From a checkpoint of a small transformer trained on Wikipedia.
Size: MLP 576 SwiGLU, vocabulary 2048.
Architecture: LayerNorm before each block, rotary positions, biases, tied embeddings.
MLP neurons of a small language model. Each row is named by its layer, matrix (gate and up: input weights) and neuron, and shows model dimensions 0-223. Each number is 128 + 24 x the weight over its row's rms, rounded and kept within 0 to 255. Numbers have three digits each. A neuron's up and down rows have the sign that makes its largest values positive.
After each neuron's rows, "fires after" lists the tokens most often just before its 100 highest values on Wikipedia text that the model never trained on.

L2.gate109:144158125123184128119076129202103137106114138054120106146151162104110100106105125123094167132125109161118125111135137145103114131137117131180138136141148130123095107153101125133083120101153160156146136111186141103116104120155118096106138130055170137154096124114151120128135135109146116120097113087112114131126111090092083181129132109133160127127111115145136116100150124151086118192129154134131139083159139151122110100112117131138120085132077147142154118131108126133106108089125128099143118137141159110122131143150188122127115150138126123170112127131137155108138108151124148109089151163137162152139150096100148114162123112114111110131142133118123105134129184171085149111122
L2.up109:142113142074101124131147132138119128135146098080109087120156181127157124087131115148109145111153115176140163168099127112198134156099129130100107148103102168118128130118145149139149136152110125104163128132147113131119165134122098122121158136184105091142115134128086105155164102122111189120130118130095172110115137167096161157139159096138149119151124140146108112132170111132133137141137128107124115135171121073163108176116131098130152118117144105132118128118177167072082158133094117147113113156139151157135142134148084130143108113139103178129115133101165113137119150116149156122097114104125170138145136130122148091111114136138124127172145122133139103146122116086135120124059
fires after: " n", " N", " M", "at", "n"

L2.gate471:119124162074158140126137129123150132134118117125122158129136171105130115100130115126171155099122137129172112123109121190151089094104111107087104107115162116126097090131113154132090138122128134132181073085119146152120174139136139137139158150110173124124144122138125168135079131129131093144172081141153119161159181099109120141128131095092122131142132114171161150141119145148131134136153124110123140144082103139139116155141159138131122106123167136162142105134125094138149136084133092151145130150122130158101098102136129082118094161133098147156132090098157127122058128116167096098128111125091141142127168129132164137121124163137113113160155152127112095089169147100128103097125
L2.up471:132101083127157086171097157148118176112114130162149162167150159129152142144138135116144144127163130110145112128154139121136096108125095132139127099130165111134172120133118111132124161124142100149121111179115113127099181141122079162125140115118112145107133138157114135196136138173140142122156074111147121117130142127093147119173136141093185103103135131097154085150133117081181084140148136088141121177120127102120139115113141158149136101091141142147158108131131147102166169125119098146127168151122092114129139152088108121120102096156136126158125115165100159107058084136118128151088114109116147117142110129145101144106098136135120147090119160136119124113119153147138126117108
fires after: " Ad", " A", " Z", "ok", " Cal", " T"

L2.gate538:088179125141101153181083133096121137156092130112128146140122115115109103153117110147137146123102144178173132118166152152119120113115117147103109107130183128163112152103156124120116083118107083161160076122156127119088126139137149128154140130175107099125137131128131161183132099194106162139155131140096117132137154120136118128156133089100159120138099137135110114135102113145160100145125132115151153110103137126165105168154134094117156161121138126191103102139115093100128119130084099182114100177129120098159119131154138120161133143138128169143142076103110088117106166155093106105097113153128141137123124131142115095132107126154111126126142156096123130156096103109150117115125
L2.up538:105144159151126103116113114102157132096109088149130129087134138122161155064099140126140128158111105158092113135145181146128119142146141110116145097193120158132121136106151123109125095112115156170143144118132097169104112146114122148126154155134112134157118144157074143141126163103142144135127137085156110149078169135135086084115116090104172128093125136144135157145120099102154127092094131126178137101135104135146106118135125107105095153146128097156128152084114116112119122158114143147142137156126117115105158145116132121187068083137164129142125127125095114126165108182185104086111142141141142092130125107130123150075141163106093120158143126149132146132125150146121116158125
fires after: " C", " T", "20", " A", "a"

L5.gate183:150130091107132154117095116085111132146118109156157120120123122169102102172114155145108131100096150109161132139124156108133117097120145102114146124119124107086102117140126172126120141129129136145197155103121145088104117116119121130087136168173126125111133138123205127152132165137142136166111128133146180151133121116132078104122106146146107100141111179121144161118111109122127156126118105135104080161124108126139098124131143168100194132104128159113122073135078143183069121160110117135141147159124120161154184155124139137128104129126115086101120148138097175125136076100117125134148150151123117098114086133131131121161112122140146116175138120150096100133112116127123097128119
L5.up183:142213133110126127126098155087148089161149157142117113137152183119126106092118107092128125141130123135085133092139148112173076157103156103162163124113196119119153140121140144137118148140142113124183102113139151122098117156146133137151157107102124095146144111129147108171094123163111112111100117117129123125157055111085092139128151203078118138149130115155089131150134102129142110087142112122146102120119121128125136092138143173136113136091121146130131173134120125118116159110109097184122121141112093141113136099135148136133132135115113132101117104114100105148149146138113108109163158101142141130126140123134140075150117153164105113119174135159125134099121157118111146100128
fires after: " ", ",", "-", " $"

L2.gate179:109147126089081147141177110112141102110127081123093141142118119122150106104133107154179146128114136156102170156175157118136133117121087111106139119112163162125114103079167114165127072139152145176117151100135100083119105120140128115145161128141148102152146123112165146129099123143136148136136130101134127129119123111081127115129138086141151120089121099119086076167152128135125111126115098104136120115128127134175113177152083133138174129132145129121129136148126139108155123147114128147138153177127150123119116115148141118161102123182139147158179118114101077140126142135068100084174128135121147148094135127165086161144113102131151159135174134160097079129123131138134133107116
L2.up179:125103155079161126155124102187100166077124089130139163140149155141160108196116156137082116091123144100158141122158108105094122148093114121117153101120123087187130143153154172141134108119104132112148108117146162124126140096193120135110127146146159112111160113134112099145150119092119151143138120110124117121105169138097146107109112130095111075144149105121137125140152129124151146113119095103121161130139138173123107156156118121115132144093146137160119143134132158127080099085138174109137137148092120100133165100114155144112144112120136135165107097126154129165103148102159112125109148145160134139102155123120134116130190135091134139111131130096143092106124130096153168091100
fires after: " M", " C", " A", " K", " L", "K"

L5.gate360:158112149074138155095108109094166154138128113129119114101158169138117103121111157124157125123129138174072144099111166109138161120161137090117116141134136102137158156078137095186146125130125152108123122134106150126136150129116097105153129125096122125100191147118068106125103116134101117115118149148135149125134107074141157113106147155200110150076134136115103155120072171123096115101137134095164133149112142124119102101112112162144123110100171122184130145138118117115132144148134114138151103131127108163109081149140134126137152146137147160150115182120132142128073114128134110110132169118148147145158094155144141120109112081113122163100148141129117113123141104161160134160115
L5.up360:138119174106153088103121099174112145138120120092166105110142158131143126126115150142105122097141131119119137141144136127147135177106105111159133131153133088163123114102112115152109143088150143119129131106094130146122171069142138125155124141150115112102119078086140151142170149067110106146117101159095183108128161110107163123153092119122097127125134147108134110098151114153132082115092156092127165174120088123118146128123124088134123146118089153181131177124145135144111149126130110133126196127115148137112111142151167159099136139103137129143092128094155081144128145110132137167120077167135135145107121158114127145137130173122127144106123177094147136134074139128157097126104
fires after: " In", " /", " in", "p", "it"

L2.gate151:100143157127157124115115096130118149114113097160113108146117087138093110131129149122135123101101153131095108080164151108106116158113106167133163145141142139146113130116156122171136080150133091142176169141125108101103109113151138131109126139148071115140164093104127140111128145161085145136148120173152089145124158082132111144107108113153160163154109158149125129132106141128124089126133130100148134103135142116130104163147099141125102122130135118155169079114096112152131080115122091127136158144162174131148179118152160127095101156119113117128135083126151137094118093161120166129134143105141126180117136117133137154131122142151128130164096089099106110159195101176103132086102
L2.up151:117132116117139121119146175186137087104148140135139104130182142102158114111119112137175146144157072150098187148122095157123103125085128138122127148123145132083113098131136145163104090122160114111130120126139160116123148111155120103121123163125142110145127091098137105180177163125118142123134111144135147109148177140107144162081155140080114057158105160122110097155136136145100109168134107120091156117158111083145121137156107081156088104109165078123120146124110119119086138143146098136150112145119126133126091147151164153113146092126129119115117141112170111080104108147116156143110159135131123115136094123112145148145157118102128113159132108136127114112113162116165105109110
fires after: " M", " A", " n", " N", " a", "iz"

L2.gate562:112126123128102123112127105152120127141132144095106155144135114115114148121105122147152125129141076150083110096155112127141090116147140146121143077151112147135087121160091104116099082127083142128194140100160116125116095099091127104118150136106078138136122151090144088148140107123161115139129172122133155117136173128108137163132122138158164133142155152128149141148134093136114097110081126139115113104129089144172146167163086155155140124162110115148098145099112114133139163142111143146159090151148138123127184102134154145114119145128135074120126134101122099140126118107124135080129155207161136130128149101140142141175148096123167103150079124107142133142166172120150115151145
L2.up562:124110152127100121175126116139164109162152102146123097131148130112119140160159154136159132170131126087104173143057178120101112130105132122124123119124106140089116181149124160122148121131073149132129119116140121120141144155119144129163094155127089117126140115137120092116131097122150133124091123151123109121155141139123108111145146109150100115174148128128108134129097163131114103145098160091164119134100094118076143108156111108137100169136108119174113142128099128093117136116116121134142126164094153107141134140098177127156099171093156115165091131123063120169097084156116149139129112106149109120138094126126146138195196107116147115126115077114128127116143167122100117136150
fires after: " B", " M", " C", " n", " N", " F"

L5.gate104:111154144122136079130119120138123142130163164123127102128113117151111107105119100147119106112137174120093118153149118101116097142137101154138134150134164122143137147113087153138151123153155133127115120140118134093119111166147144141086132146127101092113175157102086139110165100139140131154182125161142120153113103128100118095126070163094107135095149121106112098153162156126096106150161134162114138125101097155147135129110092119163121147109094124153156158063094124176132120113154130066157127139139137096121118159123101098147133123094109142149162150161144139147097148104141154143119121097155119151142155093149082108130164150120128123167146136166139141063193139127092129131149
L5.up104:109159139105148096087153121179081069126152107102111119124151141170120102082169127094134163156130129146148141102123133112149124131131088150103093124093090119108099153105081100174150121092160138164121177104138159148120164111141142138143152123155128100124132102110118210132105119139120103152113176154149165131170140108114144116090080092097138118117108159151115136125151148150121140116140142127107113103109104145124108080144181107093147092134153139166133140087107135132121128109135123105155160121112130168159155150123153139121134151074132166154097130129136096138107116114150146125103093118147100136114128144126106144109151103142132134105160125133109164146113140109125102130123
fires after: " re", " in", " (", "re", " In", " e"

L2.gate123:133108101125135101075137130113170114139136146149127141124133114136128150120110090145113100128123085087126150140169137141167064118106144133113103137094129134149116073125143142146170106112152133111175130099125097127143142085095144139116153144115124143129138149092115118156104191142135127113128118136137125099125129098130109155143177108132100144151123136179150102112156119108132151112146079111140111143153146121119136182132137131136111128141116134110165062175110113133170158144156136112116138158171134126103160107178089179107092160109196113128118129133169127144138131138061126128147173139113158150101129099132114121154151093119109131117123084167130084132102140130105143126129
L2.up123:160102145149123155129125094146125172133152150118122099129109135133111115146184117132125133134138133161087167118116161095140122131131173128105126132103135113152101158098115121100153105138097167078130139136112131137118088129127107091142165155123141106102097152118116100112140169102121110110127143116151120155123151134112105119156156085097106125197128166134138144115129134152140087147140093136077144137137157099139100145102111127143070158113111116112087106162076104150176143118121090150173145124144134136156086159149087137106160113161111173145096103160139101110147106135134159115133148147140115095097172119126141100125104106146091103144164077129087124094120137124116157124154
fires after: " M", " n", " D", " R", " Ch", " C"

L2.gate141:089078139132112136139134134119121160160113126146166116116129091099113135123132094155174148146103129135086126126146146129173088161116091148147118123164123128153183112128125106158099105091152095134136163124175158149148097074150142119160130138149117124112105141135131133169158112170168097113116133079101124110121169147136135142139107143123064084111128150175139076130142107122117088143145112137160146160092082149159110126122104127118136130100187135122140126170119094113111150146154147121142074148120172121156113138128115132114134132126149125158146133147145116084120123121118087089110165143116143108111108084103147131196130121103133130117133113107118122150092105124108148122111
L2.up141:103115150136116099127174072171148086165163105120121113118099145126163109105094091144145110123059106127126138153124117129093112127141093158140128138112135129108164092113129152144150126119062139152104126151131061151129115121173159120109127142119082153146165129131092166153115130120167139108096108113109088130161149147136112114147074081085137141103147107134101135154126125098104123125134127167141101146145144179096119147150118097124100127161084054076140111118099118158167130180117137117117161132110144104146130120145154117152108123125139131147132133142133147129121145168134127107098127134153129136127104097174108122136118149149112126125127136167113145126157117174127145123117
fires after: " J", " M", " A", " B", "3", "a"

L4.gate127:156142103151116153091147133144125124104130141092045105148119147096143163143102129151101126083094135119165137075181144145142120164144125122101120113153144154118120165165154105121108102117113119156121095141099157095124074094175140121132126094116119140103099182110122112109167094077117124117122127132111086128125094117130139160141165145121124124108106169160130137142084109171124140098123162133141103147166106133137143127134138122134095115174129082137130176102118135111135133106118132116111130130106130140172149155124123147084155140101141119111140190103148093096143121098176167157111135143133144105132151138150112148107094132125139121155118123144118123128133108180166131090130
L4.up127:105137100125094120131140135108128134074119130129157086129108127079126155172136148147110122163167169124117137118171099097148158100162109142106097124137132154101068163155122083125138120107106110186113152152145094139092122131137146087087137143102095115119135106163137152107140119122136098141116086171137173148138115142153119080113142095178152131139127118110173171172090096142117105100146122130121138084123127149152089130130124154142110102112092077120091124146134108100148098140105149143116120122110152143127153102118137125136186129138133115106133163114150154171118119151097124149145144118142111146117154157130123085109114118142102151163107111088104156135175114162131113137148
fires after: " develop", "stru", " In", "un", " exp", " ab"

L5.gate499:122154133132167113116125130096179095121144105143084094166114162156097097122107130131106145167145112151127095142106131154145113117165069123143133143131124136093109163135158139131143142085151141104168084084121108100100106147146147122109177126116118091120134102125151128170114153125073115118105124174123145131090076067142156100144122104105143120109077137138149151132180123140085134140139161112117127110145126137123119107175081147145161100113143151101114117165074099141122163147112134161137130133163096128112159147135129149119119122107124146094135177167140130126125144086121141119123111144099158140124163133152092142180130091149117150116121116160162126134150120136113130131154
L5.up499:125112139127138114147102083107140120162192116113177103143128091100120123138105149121080120165137122095116125086116137139157122120143121163138097170119157143095126145120160117132147123127183114122117124154128138108141148111152166085115165127136136111133146127109141161096065149144155134110116099132102116101127115156069142128151099114094110140162093129108157123118175128075109120104123136154134149172154125135060122125131108118140139101135113171132115140115158084180110141148121108120103126111129060145122150146123145123149111112092118139168167109148135149118105153136150090129108128116131113120173181136143143185161110129132091152170150124128104110118162146140104112128118
fires after: ",", " ", " s", "ur"